Weights of a small transformer language model.
Size: 10 layers, 6 heads of 32, MLP 1152 squared ReLU, vocabulary 2498, 6.88M parameters.
MLP neurons of a small language model. Each row is named by its layer, matrix (up: input weights) and neuron, and shows model dimensions 16-143. Each number is 200 + 20 x the weight over its row's rms, rounded and kept within 0 to 999.
After each neuron's rows, "fires on" lists the tokens most often at its 100 highest values on Wikipedia text that the model never trained on.

L4.up438,224,176,204,210,193,164,186,181,228,222,201,216,202,211,181,206,208,255,176,214,175,225,212,220,217,205,197,228,194,215,213,193,184,174,220,215,185,179,229,169,214,227,195,215,232,230,221,230,171,214,198,223,161,198,211,225,210,218,203,217,200,200,189,170,203,207,198,221,212,190,206,203,222,205,199,191,181,226,221,225,186,229,208,215,207,202,203,224,199,207,193,219,183,227,202,206,237,215,236,212,213,221,196,209,209,192,226,159,199,193,196,209,184,160,210,202,177,192,217,208,176,190,260,243,221,186,187,188
fires on: "s", "al", "us", "form", "ce", "."

L5.up205,210,230,182,210,189,159,194,176,169,225,216,176,197,200,236,222,210,190,188,168,212,215,176,173,210,201,177,197,199,187,220,202,221,185,216,244,185,210,209,193,185,204,177,202,187,215,254,188,174,210,191,227,208,202,188,203,233,183,255,214,218,184,237,189,188,175,192,179,244,207,224,193,224,210,196,232,200,188,166,181,183,184,209,174,180,199,200,206,202,166,192,209,171,202,188,205,190,219,142,184,204,181,197,215,226,203,206,218,203,203,220,196,212,192,178,205,186,198,228,226,190,221,192,214,208,250,218,218
fires on: " \"", "am"

L5.up902,216,195,216,204,175,199,236,202,202,190,204,212,185,187,223,163,207,212,199,183,191,214,189,199,211,202,173,239,228,178,200,191,213,224,285,215,200,169,177,180,238,204,200,176,223,203,212,225,214,214,191,191,199,211,203,249,184,187,150,211,189,201,215,187,212,207,168,196,194,185,200,183,210,214,197,235,243,183,205,182,206,203,179,199,207,181,217,204,176,188,197,208,184,204,193,169,183,196,242,206,167,228,202,211,200,166,198,191,202,200,166,205,210,208,212,204,228,200,215,206,194,211,203,209,169,210,190,205
fires on: " and", ",", "le", "ing", "ed"

L3.up655,187,210,241,173,179,211,206,233,167,189,188,207,222,184,175,196,178,194,219,221,237,207,162,180,190,195,210,210,166,213,211,196,176,220,189,205,202,192,192,157,199,176,216,196,202,165,240,186,205,200,214,186,220,167,214,173,219,235,187,172,212,171,228,204,224,192,213,223,219,213,215,195,224,197,206,214,215,203,219,214,196,219,203,225,171,208,222,201,213,207,187,162,169,189,222,230,222,213,208,203,191,176,251,201,178,171,194,164,218,198,192,203,178,196,198,207,233,207,206,189,200,196,225,196,184,216,226,193
fires on: "'s", "ist", "sk", "'", "ased"

L4.up10,190,211,158,217,187,199,204,183,163,174,205,233,201,193,175,224,176,184,240,199,194,189,206,138,201,205,193,214,207,184,212,234,218,197,231,197,213,198,193,195,209,190,231,190,219,186,185,181,206,201,192,196,195,235,232,181,182,212,215,212,207,209,191,170,199,201,207,212,241,205,189,202,211,204,202,244,184,216,194,200,226,193,177,261,187,194,204,220,219,198,179,208,200,199,210,175,210,198,173,193,199,235,189,201,228,206,189,206,195,209,189,193,167,199,224,218,188,217,207,205,217,207,198,206,188,168,224,193
fires on: "le", " which", "les", "ition"

L5.up894,186,172,217,225,243,162,201,229,200,160,177,223,186,217,180,216,176,222,175,182,191,208,247,162,211,167,218,199,203,194,227,232,204,221,206,182,196,194,232,234,205,205,216,206,205,210,189,212,176,182,246,172,174,228,183,199,206,183,219,198,205,176,186,187,197,250,241,170,212,194,190,190,211,211,192,211,179,205,201,214,182,183,208,207,188,198,239,249,209,230,205,189,230,189,185,192,202,208,221,167,179,190,195,189,185,199,198,177,197,207,216,181,191,205,195,197,196,207,208,196,178,199,168,239,223,207,243,200
fires on: "s", "'", "ad", "th", "u", "l"

L3.up167,192,179,213,182,212,207,195,199,208,203,227,207,178,200,175,203,175,189,184,249,175,222,234,268,208,235,210,196,191,221,188,203,226,236,215,196,212,228,230,204,200,218,267,195,161,209,195,143,178,202,148,211,211,216,195,184,208,185,209,181,183,174,229,181,192,198,175,202,201,209,217,168,173,171,183,181,218,217,210,197,185,205,183,231,166,204,194,209,202,214,194,183,216,221,176,214,204,201,187,215,224,184,180,170,205,182,210,205,204,180,181,188,200,224,189,211,215,204,189,222,201,208,225,217,158,184,217,180
fires on: "in", "ey", "y", "on", "ley", "e"

L4.up479,207,216,213,220,207,196,229,222,188,196,210,212,202,199,235,202,210,223,197,214,181,177,200,187,208,209,224,225,201,183,231,204,191,213,193,189,206,213,198,190,227,200,213,195,194,198,201,230,154,220,202,189,245,204,179,205,212,178,197,214,179,214,220,232,181,191,200,191,212,194,263,194,244,193,197,218,218,197,186,175,229,202,206,210,220,194,214,225,199,169,214,212,208,220,225,188,197,183,188,167,164,217,195,199,220,228,196,198,237,217,209,195,166,197,208,214,203,175,227,229,179,220,211,254,213,248,216,235
fires on: "-", " \"", "ail", "s", "du", "ist"

L3.up1051,205,196,204,215,208,192,220,189,209,172,157,189,207,200,202,237,225,201,213,242,179,170,263,194,183,238,202,192,170,207,186,206,157,210,179,186,212,214,208,196,216,203,213,216,186,192,187,165,199,214,204,218,191,219,198,220,219,197,156,215,180,220,174,197,193,210,231,218,190,193,226,210,183,183,228,187,209,224,210,173,230,214,207,147,226,201,192,205,170,196,175,158,213,216,166,181,190,186,228,205,181,211,213,186,191,211,179,229,184,234,207,184,219,204,237,225,163,189,180,196,182,168,227,185,211,223,197,187
fires on: "ed", " ind", "ated", "D", " tr", " Ind"

L5.up753,239,221,205,191,178,197,222,215,230,191,201,175,184,205,210,191,195,188,209,199,191,190,211,180,208,220,206,183,232,168,203,176,229,217,208,203,203,214,210,211,244,159,174,165,183,184,220,206,204,203,218,213,255,227,186,219,205,182,209,192,193,182,177,170,205,215,195,145,191,203,202,165,180,210,233,209,201,186,217,198,200,212,219,177,192,228,207,213,239,174,219,176,209,206,207,194,196,225,189,208,179,209,218,203,210,156,213,221,233,200,208,208,175,189,210,171,199,216,241,205,221,183,191,223,201,209,209,161
fires on: "ed", "ing", "ided", "s", "ointed"

L4.up503,171,191,169,186,218,199,229,141,195,229,200,190,232,188,247,200,218,199,222,169,164,190,241,183,180,213,191,198,177,226,195,178,218,205,179,188,221,215,234,210,214,176,192,209,194,177,190,197,195,179,224,193,209,199,212,206,211,197,222,214,198,174,203,183,201,191,228,204,207,183,200,185,206,184,226,210,188,233,216,197,203,212,234,194,192,174,175,169,203,158,205,204,203,204,185,243,188,206,184,194,214,184,193,230,197,176,226,191,198,191,239,193,215,200,222,231,198,191,168,200,151,201,180,225,204,191,212,244
fires on: "\n\n", " of", " |\n\n", ")\n\n"

L4.up781,195,223,166,198,191,190,185,217,178,211,231,187,186,204,179,195,197,235,214,184,191,215,190,196,220,165,159,190,189,178,222,208,186,161,166,167,209,186,223,173,169,245,222,175,204,184,181,223,182,180,185,175,200,196,236,195,186,205,204,206,203,188,214,206,203,166,186,206,219,149,208,180,204,214,217,181,191,193,187,221,211,181,185,188,216,190,181,211,170,189,158,211,219,217,230,174,184,218,174,197,190,200,190,164,212,220,217,200,217,196,210,214,152,208,228,170,204,222,215,199,232,235,215,206,207,208,180,195
fires on: "iv", "i", "am", "u", "er", " /"

L3.up302,221,188,214,249,191,176,173,209,198,200,190,190,178,173,184,217,188,204,256,226,211,221,175,214,168,192,173,216,210,171,215,206,188,178,194,179,236,181,187,217,195,184,179,207,191,219,200,155,201,211,210,197,199,184,198,207,218,222,234,193,204,235,202,185,191,178,156,181,161,224,183,183,214,191,212,207,214,198,219,184,208,225,184,194,210,194,220,239,178,206,162,219,227,191,219,195,222,170,202,191,168,217,200,233,210,222,215,208,213,161,191,187,153,218,217,211,214,201,187,225,198,210,192,188,190,217,247,223
fires on: "4", "6", "3", "5", "9", "7"

L3.up690,236,218,197,218,217,198,192,161,173,238,188,224,232,196,216,223,232,192,209,209,192,260,182,220,233,203,213,214,231,228,194,195,178,198,195,210,191,208,204,201,214,175,205,224,207,200,169,179,197,206,217,199,175,188,147,199,151,206,189,203,193,203,203,178,178,190,206,175,170,174,235,170,183,200,191,220,175,187,161,217,179,200,204,190,188,230,210,201,175,177,213,209,192,202,207,229,247,192,204,232,190,195,222,213,213,212,189,196,211,204,237,199,173,199,190,180,164,189,198,208,233,196,196,207,167,172,220,210
fires on: " ext", "ar", "as", " dist", "198", "op"

L4.up281,196,195,145,207,198,211,221,172,180,233,191,155,208,195,175,198,173,145,181,204,224,252,211,170,197,204,196,201,209,224,223,188,191,215,174,210,164,207,238,172,167,164,197,234,221,219,208,193,201,208,200,204,152,176,196,217,198,190,200,170,215,191,207,201,208,182,202,206,206,233,191,184,199,180,250,189,182,202,216,186,196,184,178,213,206,253,204,192,212,226,174,183,178,200,226,223,210,178,187,247,207,208,221,204,204,225,197,204,182,229,200,187,189,206,212,223,208,174,200,172,189,213,193,206,176,212,225,214
fires on: "ar", "ot", "ark", "ag"

L4.up241,186,214,204,232,233,179,191,176,211,218,228,224,229,210,191,204,199,222,179,229,207,195,221,225,206,232,212,158,187,203,187,246,201,197,193,201,213,224,192,197,201,201,200,176,203,225,184,195,211,218,173,235,179,191,204,225,203,231,196,197,220,191,199,187,216,204,221,250,192,179,225,194,216,233,194,213,213,197,181,225,165,175,217,199,201,178,186,193,184,201,191,193,193,222,192,176,182,245,220,228,172,223,159,222,186,192,229,195,193,205,191,214,230,193,180,177,176,177,203,193,199,215,217,226,229,202,183,182
fires on: "is", "im", "al", "j", "s", "us"

L4.up348,201,194,227,191,203,195,209,227,187,191,188,198,184,198,214,190,190,238,231,204,191,208,216,158,201,201,231,186,215,209,222,187,186,193,176,204,199,163,194,196,210,193,227,167,212,198,212,196,217,207,194,169,168,202,163,183,213,184,209,232,207,175,173,193,170,197,188,209,219,176,218,199,238,197,198,237,205,207,161,206,202,214,217,203,212,198,195,163,212,221,214,195,195,191,214,184,196,215,183,199,209,204,178,186,183,233,195,199,193,175,206,154,176,210,219,168,190,227,217,214,191,229,217,279,197,171,178,178
fires on: "le", "r", "it", "am", "u"

L4.up108,175,202,219,188,187,241,208,198,223,215,223,265,177,171,193,214,230,202,185,211,222,205,191,242,196,210,183,225,190,205,190,217,198,218,206,215,204,162,210,211,173,191,168,227,224,190,212,185,213,186,221,189,211,216,196,177,220,179,178,221,196,209,236,219,183,178,201,177,202,167,221,184,203,230,174,198,196,238,177,193,177,179,209,213,222,201,220,212,214,173,210,208,210,161,207,161,190,197,259,210,163,223,200,199,195,227,172,198,218,190,195,171,216,205,213,240,183,193,190,194,189,203,241,228,229,165,218,202
fires on: ".\n\n", ".\"", "\".", "\"", ".\"\n\n", "\".\n\n"

L3.up182,155,200,164,239,188,183,211,243,200,221,160,218,228,195,206,188,192,202,207,198,180,216,239,196,215,208,168,179,213,196,187,179,191,187,209,194,207,198,165,162,181,219,176,204,185,206,196,178,198,199,208,193,191,152,173,196,157,212,193,209,247,220,152,187,244,177,182,231,221,199,187,156,210,221,236,202,199,148,234,199,202,209,184,233,196,198,204,193,167,195,165,197,199,210,224,228,216,210,207,199,199,191,180,190,197,218,203,228,198,203,174,188,209,182,217,190,213,188,229,202,200,204,195,177,204,229,208,186
fires on: " elect", "ic", " =", "lect", "isc"

L4.up799,210,152,206,181,183,174,212,181,176,199,219,184,217,174,196,232,189,236,203,227,181,185,174,201,188,172,166,196,179,217,211,200,228,204,183,180,201,230,210,221,233,203,143,175,198,202,193,187,188,243,187,222,205,180,209,191,211,192,214,207,188,189,210,206,246,168,185,181,188,180,219,196,206,209,228,172,185,207,244,212,183,220,188,198,169,220,204,202,154,214,187,191,232,227,234,174,222,175,185,227,204,215,216,200,181,195,210,208,193,177,174,192,203,196,153,194,202,178,226,219,204,215,178,200,167,217,197,206
fires on: "6", "9", "8", "7", "B", "r"

L5.up345,179,217,241,197,201,209,232,203,164,198,200,193,197,224,180,204,197,192,219,207,162,215,228,203,208,179,171,225,224,188,210,230,166,198,223,200,223,206,188,203,179,183,219,240,199,191,206,209,220,185,190,218,180,167,207,196,231,172,223,175,202,189,166,212,181,208,240,203,212,207,226,212,180,185,176,211,165,217,188,199,184,194,201,202,162,157,188,202,194,200,230,199,213,201,211,148,156,178,222,207,184,195,212,215,200,156,187,170,205,213,179,191,196,195,177,200,171,245,204,152,186,207,185,201,214,204,192,200
fires on: "is", "g", "os", "u"

L5.up868,209,229,194,218,210,212,192,203,217,225,198,202,180,211,183,141,227,175,172,207,224,217,206,182,232,204,231,203,186,219,234,202,225,186,184,236,196,180,227,171,198,174,244,211,209,151,194,164,199,205,205,158,219,159,242,193,205,192,189,191,250,219,195,228,246,206,202,231,207,206,193,206,210,198,223,202,191,220,218,203,191,181,214,186,234,231,216,190,200,200,203,206,178,204,204,186,174,218,209,197,176,226,201,209,189,203,242,183,216,198,200,208,213,182,184,166,184,225,168,194,186,205,234,236,199,211,180,172
fires on: "or", "ring", "|---|---|---|---", " by", "al", " "

L3.up306,143,192,230,174,204,205,172,201,189,217,200,203,186,214,214,195,193,201,213,227,229,203,219,191,186,176,149,187,212,214,183,206,207,199,196,220,190,205,205,201,224,197,226,192,179,172,175,176,197,225,190,163,176,205,209,197,255,190,198,185,226,195,206,230,211,172,171,229,205,186,177,199,178,199,210,222,169,207,183,189,213,184,188,186,229,213,181,200,194,185,179,189,198,210,215,210,201,194,193,200,220,226,212,205,195,185,214,220,240,221,180,217,156,184,185,181,208,232,184,174,203,204,218,196,207,156,179,168
fires on: " by", "ac", "itor", "or", "ring", "^{"

L5.up405,203,205,196,182,200,193,211,195,196,231,169,178,196,212,202,208,177,175,222,158,211,181,191,208,221,177,178,207,195,220,208,159,243,161,178,201,143,206,191,188,219,205,162,199,208,219,208,211,201,223,205,195,201,223,188,212,187,196,206,206,192,180,189,194,191,214,169,248,185,221,208,155,178,221,204,181,184,201,193,219,172,222,210,208,227,206,180,203,202,199,219,222,182,202,192,224,226,175,180,184,185,210,216,218,241,203,206,195,216,214,207,213,235,203,208,190,167,179,230,215,166,191,208,233,164,210,181,213
fires on: "ar", "th", "h", " second", "en", " first"

L4.up457,207,155,217,199,233,173,197,220,179,206,201,189,182,199,219,208,230,182,215,186,171,189,204,212,215,215,205,193,227,215,230,185,209,196,230,252,171,202,238,197,192,189,196,207,206,211,225,238,198,208,241,205,250,182,191,214,190,211,195,180,182,195,191,175,145,196,179,203,213,215,179,215,205,186,203,187,157,234,172,197,181,182,205,196,173,192,215,204,221,206,177,156,203,218,184,200,168,217,202,249,177,220,186,178,184,202,214,206,203,195,189,182,203,189,218,211,222,222,164,229,179,197,204,225,215,199,161,176
fires on: "k", "en", "s", "es", "ot", "oth"

L5.up742,215,165,184,196,212,179,215,235,175,178,170,185,177,186,223,186,183,256,213,215,179,213,167,204,180,192,179,205,180,195,219,165,203,199,208,198,206,207,217,211,254,188,177,217,197,213,213,196,140,218,197,220,219,186,185,177,223,182,206,188,208,191,247,189,219,210,177,205,194,227,220,207,193,191,179,184,202,196,211,181,197,189,189,177,207,194,204,206,168,170,191,212,221,224,222,187,193,225,224,203,200,218,191,230,195,204,214,194,176,152,189,187,198,209,191,185,178,168,241,209,196,196,189,197,174,209,186,210
fires on: "iv", "ad", "8", "i", "6", "4"

L3.up155,226,216,214,175,187,170,215,206,218,199,235,178,187,226,205,180,211,172,181,193,157,195,204,227,198,207,184,221,195,154,207,224,216,241,187,202,157,215,244,234,211,171,193,213,185,213,181,195,197,211,218,187,206,194,212,196,197,210,189,213,211,192,232,194,205,214,204,201,179,164,209,202,222,199,218,219,184,220,214,204,162,168,212,236,200,230,202,163,205,207,221,169,190,241,220,175,221,205,183,207,184,169,213,210,204,193,239,183,193,234,189,191,191,185,226,203,176,205,179,225,214,229,171,227,202,192,212,238
fires on: "k", "aw", "and", "are", "port"

L4.up1141,250,242,230,199,188,201,209,185,228,216,183,181,201,207,232,170,213,197,220,207,191,182,207,201,179,193,178,249,235,210,215,185,189,211,178,190,239,218,169,198,200,220,204,191,181,212,171,213,208,205,225,204,192,254,170,194,223,174,192,200,229,179,172,197,186,188,233,220,204,182,209,177,235,216,212,197,188,194,217,207,223,191,216,201,161,211,179,189,207,183,209,199,185,211,206,221,203,180,210,218,170,248,216,239,179,173,205,182,229,184,203,184,205,176,211,206,206,211,214,211,196,154,181,210,184,213,205,243
fires on: "ed", "oy", "á", "ic", "ble", "ing"

L4.up788,194,212,231,166,196,169,183,216,188,220,205,226,164,178,236,189,187,248,177,198,200,219,200,211,222,178,203,196,220,160,222,199,216,160,229,167,206,192,197,188,203,238,181,223,205,191,170,173,214,205,199,197,207,170,194,177,201,218,208,223,195,178,203,176,179,215,182,196,218,177,197,219,209,199,226,209,200,198,194,200,201,196,211,195,173,209,210,216,205,209,209,164,250,209,182,199,204,216,184,199,235,218,214,194,209,167,232,198,182,238,246,233,209,216,222,227,232,203,216,224,191,199,188,201,186,245,188,148
fires on: "i", "aint", "ri", "on", "ari", "ini"

L4.up1113,218,207,213,178,208,215,210,220,169,194,200,210,216,185,171,233,225,226,186,175,201,202,236,185,187,188,199,169,182,215,189,182,201,217,186,227,219,158,197,184,188,163,206,221,164,183,181,177,221,185,202,194,207,173,184,189,213,240,176,203,233,196,187,188,233,199,196,200,213,173,182,210,205,186,231,232,194,171,190,219,255,175,199,167,175,198,210,180,197,235,209,200,251,175,200,186,206,178,187,215,188,206,196,173,213,193,231,162,178,163,200,194,171,244,243,192,196,180,218,201,183,213,213,202,224,178,184,209
fires on: "is", "it", "az", "ore", "u", "ak"

L5.up930,202,211,194,199,230,234,188,188,188,218,190,203,182,195,212,226,201,165,182,197,194,251,221,234,213,219,195,197,201,217,210,200,231,227,176,170,240,211,190,221,196,173,172,198,223,189,194,195,173,199,210,172,196,171,186,188,175,172,189,187,210,191,186,157,190,220,177,198,234,214,202,176,200,216,204,212,218,206,174,166,166,208,211,194,190,175,204,217,230,196,194,183,231,223,229,194,237,233,230,208,180,210,198,181,189,188,189,203,230,201,208,194,203,194,205,176,176,178,207,197,207,192,198,203,206,189,242,220
fires on: "on", "as", "ar", "ug", " of"

L3.up372,216,170,197,193,214,215,215,232,219,203,175,217,189,197,213,189,212,174,225,153,175,171,224,193,218,181,199,209,221,195,237,213,193,223,220,193,195,199,228,160,234,202,186,208,165,188,188,189,195,186,224,182,212,211,212,197,187,176,225,188,180,236,195,219,208,168,214,210,196,228,198,219,231,196,207,189,177,185,189,184,228,178,190,180,226,188,186,179,180,212,210,197,185,171,214,205,157,216,175,193,167,240,168,207,196,197,184,222,204,204,203,208,209,211,238,233,186,174,220,192,181,179,194,248,238,206,172,203
fires on: "ed", "en", "ered", "s", "ing", "ared"

L5.up139,187,213,210,228,204,159,181,200,179,208,206,209,189,220,193,258,205,214,234,211,238,201,203,161,202,206,203,186,241,215,198,197,208,162,209,212,207,212,190,207,206,222,232,170,171,179,198,204,210,189,188,200,229,176,189,178,216,194,188,235,175,176,235,194,163,206,192,195,235,223,197,228,214,207,190,204,213,212,181,214,191,185,203,176,220,174,202,200,186,207,172,193,189,204,198,205,209,188,171,158,235,159,204,235,208,211,203,235,212,178,158,202,180,226,175,224,205,169,195,202,182,207,192,191,204,192,216,215
fires on: "am", " ass", " am", " Am", "m", "ens"

L3.up561,160,176,206,218,183,222,192,248,212,216,197,243,232,210,201,197,188,198,184,175,171,235,197,192,195,213,197,176,165,201,205,160,213,215,209,184,213,219,182,190,224,157,187,192,185,199,184,205,209,205,202,217,168,240,208,200,180,162,207,159,203,174,227,215,194,180,212,170,211,204,214,171,184,190,193,179,191,212,208,218,156,180,223,220,208,190,174,195,192,181,240,191,208,222,166,192,206,225,185,203,173,200,170,218,192,182,181,194,205,198,228,186,217,193,207,202,214,207,208,178,209,203,173,188,203,160,204,243
fires on: "\n\n", "un", ")\n\n", " |\n\n"

L3.up618,213,198,188,207,215,220,161,213,188,161,193,199,202,214,204,207,154,216,197,201,213,185,170,179,189,227,182,162,165,213,208,195,198,179,182,223,209,209,215,203,194,217,241,199,216,137,190,192,207,193,192,181,183,185,178,189,207,170,166,192,191,227,192,212,213,192,226,196,198,183,195,178,135,186,236,178,197,185,206,156,194,215,166,226,239,166,188,211,216,179,199,163,219,186,214,238,213,224,186,168,209,215,232,158,195,186,184,211,209,199,196,222,168,173,211,209,196,188,189,208,207,212,205,196,219,168,211,187
fires on: "st", " National", "ast", "ior", "bor", "ajor"

L3.up782,190,197,224,194,207,177,177,224,189,188,189,240,176,213,222,186,171,187,247,191,232,218,186,195,199,206,203,176,206,195,227,224,185,196,210,207,197,189,165,192,209,180,165,180,199,194,216,187,224,206,213,188,169,207,216,183,190,194,187,187,190,192,154,181,243,203,218,192,233,195,214,221,194,197,187,189,241,199,180,210,216,223,163,198,217,201,215,214,188,206,190,164,191,207,189,234,203,220,177,187,197,199,202,179,184,217,226,205,199,176,237,176,165,169,171,202,223,201,236,154,206,225,226,187,189,236,171,239
fires on: " The", "'s", "The"

L4.up604,205,242,197,214,171,189,216,198,193,207,207,203,197,202,184,193,191,194,188,210,219,168,183,179,196,208,173,210,190,176,200,218,214,199,165,204,203,195,203,156,183,199,228,214,190,220,230,196,220,220,212,233,226,211,176,169,183,247,240,215,185,223,174,187,197,229,204,213,173,194,172,198,211,195,232,192,206,201,214,173,202,193,195,226,184,197,225,218,208,212,188,190,178,184,212,202,149,198,205,188,195,209,177,172,184,174,176,198,190,229,187,237,214,204,199,194,193,173,190,197,168,212,163,218,183,213,232,214
fires on: "i", "is", "ing", "-", "ics", "ction"

L5.up1088,197,226,191,195,206,189,238,207,214,173,208,207,223,193,198,228,176,190,223,172,208,216,174,191,160,212,213,218,220,203,197,201,211,181,234,207,228,215,218,207,228,182,216,179,228,219,201,190,187,232,220,147,201,183,205,190,202,185,230,210,208,200,217,181,199,193,217,211,208,240,232,178,223,159,211,189,209,219,226,216,215,205,215,205,179,204,202,218,206,212,209,180,197,216,203,194,228,193,179,221,183,247,194,175,216,198,155,191,193,176,152,201,209,185,217,232,211,182,187,188,186,196,175,254,183,218,241,189
fires on: "ing", "ot", "t", "at", "et", "one"

L3.up1018,168,199,184,214,227,167,194,180,205,185,165,213,239,211,235,179,230,225,226,196,206,199,245,197,235,194,199,195,179,214,179,266,167,210,194,171,157,224,219,208,193,201,242,195,201,214,214,175,199,201,202,229,206,245,195,205,192,195,168,182,205,201,243,180,202,237,192,213,198,190,223,209,193,172,217,209,198,205,201,178,198,224,219,216,218,182,173,191,189,215,198,199,168,211,210,205,231,194,181,205,201,201,210,189,207,202,194,221,182,162,187,220,212,236,154,228,154,197,238,194,213,185,200,207,215,212,214,188
fires on: " ind", " |", " Ind", " imp", "==="

L5.up939,176,205,261,182,167,226,207,174,195,211,190,169,173,209,234,222,204,164,189,189,192,170,214,207,196,215,199,218,184,185,213,212,225,194,223,190,205,188,181,214,234,199,238,209,207,237,226,240,198,184,242,175,182,202,179,193,210,192,216,238,191,202,149,201,198,220,170,205,224,211,217,171,201,186,219,216,212,181,235,201,191,195,203,178,204,209,224,208,173,202,186,224,178,241,223,195,186,206,214,185,177,213,220,215,206,177,203,181,154,190,213,206,220,231,217,209,221,189,163,206,190,170,217,221,196,203,194,209
fires on: ",", " in", "t", " of", " and"

L3.up1148,220,193,204,211,214,217,180,223,207,233,216,214,190,192,224,160,220,201,200,207,232,197,188,218,217,187,220,223,189,172,187,208,190,212,211,221,204,207,169,143,188,189,200,230,204,185,175,195,207,207,159,202,192,215,177,179,187,173,192,250,207,206,216,204,198,180,166,193,152,168,189,203,176,213,189,197,188,220,197,187,177,182,189,195,211,186,207,157,214,185,224,207,226,186,191,184,224,209,196,186,203,236,202,196,201,207,186,233,194,179,184,232,192,194,252,201,166,198,231,188,214,247,183,204,203,180,193,229
fires on: " def", " app", " Jo", "ran", " rep", "um"

L3.up354,205,188,199,211,218,199,202,220,203,201,216,217,216,205,169,240,176,186,184,199,230,193,162,215,208,180,190,163,211,222,225,218,201,198,255,181,195,215,193,203,192,201,231,188,191,226,197,188,196,215,230,219,177,195,172,224,198,212,204,210,206,209,212,193,177,219,203,168,219,186,210,225,216,184,201,225,150,222,198,228,220,210,230,250,202,227,227,194,193,233,192,201,230,205,233,212,194,231,181,197,212,237,196,189,248,179,196,213,190,172,204,210,187,179,206,176,177,187,188,188,195,189,190,213,221,239,202,183
fires on: "'s", "'"

L5.up17,210,189,207,209,212,172,162,207,205,198,189,193,227,224,216,221,161,201,176,195,213,196,202,178,175,218,210,140,204,208,202,214,227,224,202,218,204,202,255,212,188,237,219,168,220,203,238,184,195,194,192,201,206,180,166,200,198,201,215,210,203,207,227,215,217,205,217,211,221,163,197,185,196,210,186,213,231,187,197,209,154,204,232,181,190,181,250,216,227,199,198,203,222,201,203,200,221,188,170,216,209,190,248,204,183,182,171,166,198,200,176,195,170,202,236,211,199,210,177,192,191,185,198,219,208,160,222,241
fires on: "b", " him", " school", "ull", "r"

L3.up579,212,202,195,217,187,175,204,206,197,157,238,207,175,200,217,217,208,169,204,221,209,219,184,212,154,203,171,193,196,186,220,200,212,235,224,216,173,201,223,202,195,202,198,189,190,212,205,158,179,204,213,207,185,207,243,182,209,219,187,198,186,212,196,215,194,193,164,207,207,252,227,206,207,192,213,200,237,172,262,215,199,196,214,164,186,213,193,218,229,167,187,189,189,245,197,188,227,169,222,194,184,212,201,224,200,216,176,214,189,196,167,186,153,198,206,221,195,199,172,198,201,191,213,198,170,202,180,198
fires on: "ot", " At", " Rich"

L4.up1044,205,211,245,187,163,164,207,188,246,214,187,223,155,195,188,228,178,239,197,221,206,208,224,210,202,207,231,224,213,216,180,229,227,206,204,166,227,221,208,201,230,206,228,202,196,178,215,183,222,198,237,178,212,203,222,157,183,195,215,209,208,207,199,215,205,165,191,211,204,208,221,240,195,212,195,186,188,207,203,218,203,219,189,239,171,189,196,221,221,199,180,166,217,199,195,184,245,196,210,208,200,206,183,168,194,168,188,192,186,181,226,180,212,199,218,198,216,224,203,229,220,207,227,198,204,254,195,225
fires on: "i", "on", "a", "y", "e", "ri"

L4.up529,183,200,194,182,239,193,236,193,229,210,180,217,198,167,179,227,193,205,171,192,210,198,221,214,175,173,163,160,187,223,170,177,192,213,179,233,215,219,200,207,176,185,181,217,215,163,215,194,186,200,200,197,189,163,197,205,190,253,209,199,218,217,188,187,183,167,192,171,190,190,197,198,222,158,201,189,216,183,213,174,207,174,161,173,213,206,217,196,198,166,188,172,199,212,234,242,200,176,215,188,219,213,205,202,191,201,202,196,206,204,181,219,197,214,194,163,206,199,187,199,228,205,176,188,196,219,165,229
fires on: "way", "ern", "ity", "ro"

L3.up411,193,192,209,195,177,222,186,179,212,246,213,230,208,184,230,189,209,227,169,210,240,209,208,215,212,200,218,170,211,190,175,175,170,233,194,204,213,180,186,193,180,189,166,210,193,197,172,180,206,162,202,194,201,211,197,191,187,199,169,218,213,214,244,214,197,206,220,171,211,210,240,176,193,220,210,211,200,189,185,205,202,162,179,184,186,179,190,208,236,229,218,186,209,149,190,187,209,229,196,183,201,181,233,180,183,180,199,197,204,187,185,197,192,183,197,197,216,181,164,207,226,197,220,227,188,200,214,176
fires on: ".", ".\"", ").", "\".", ".\n\n"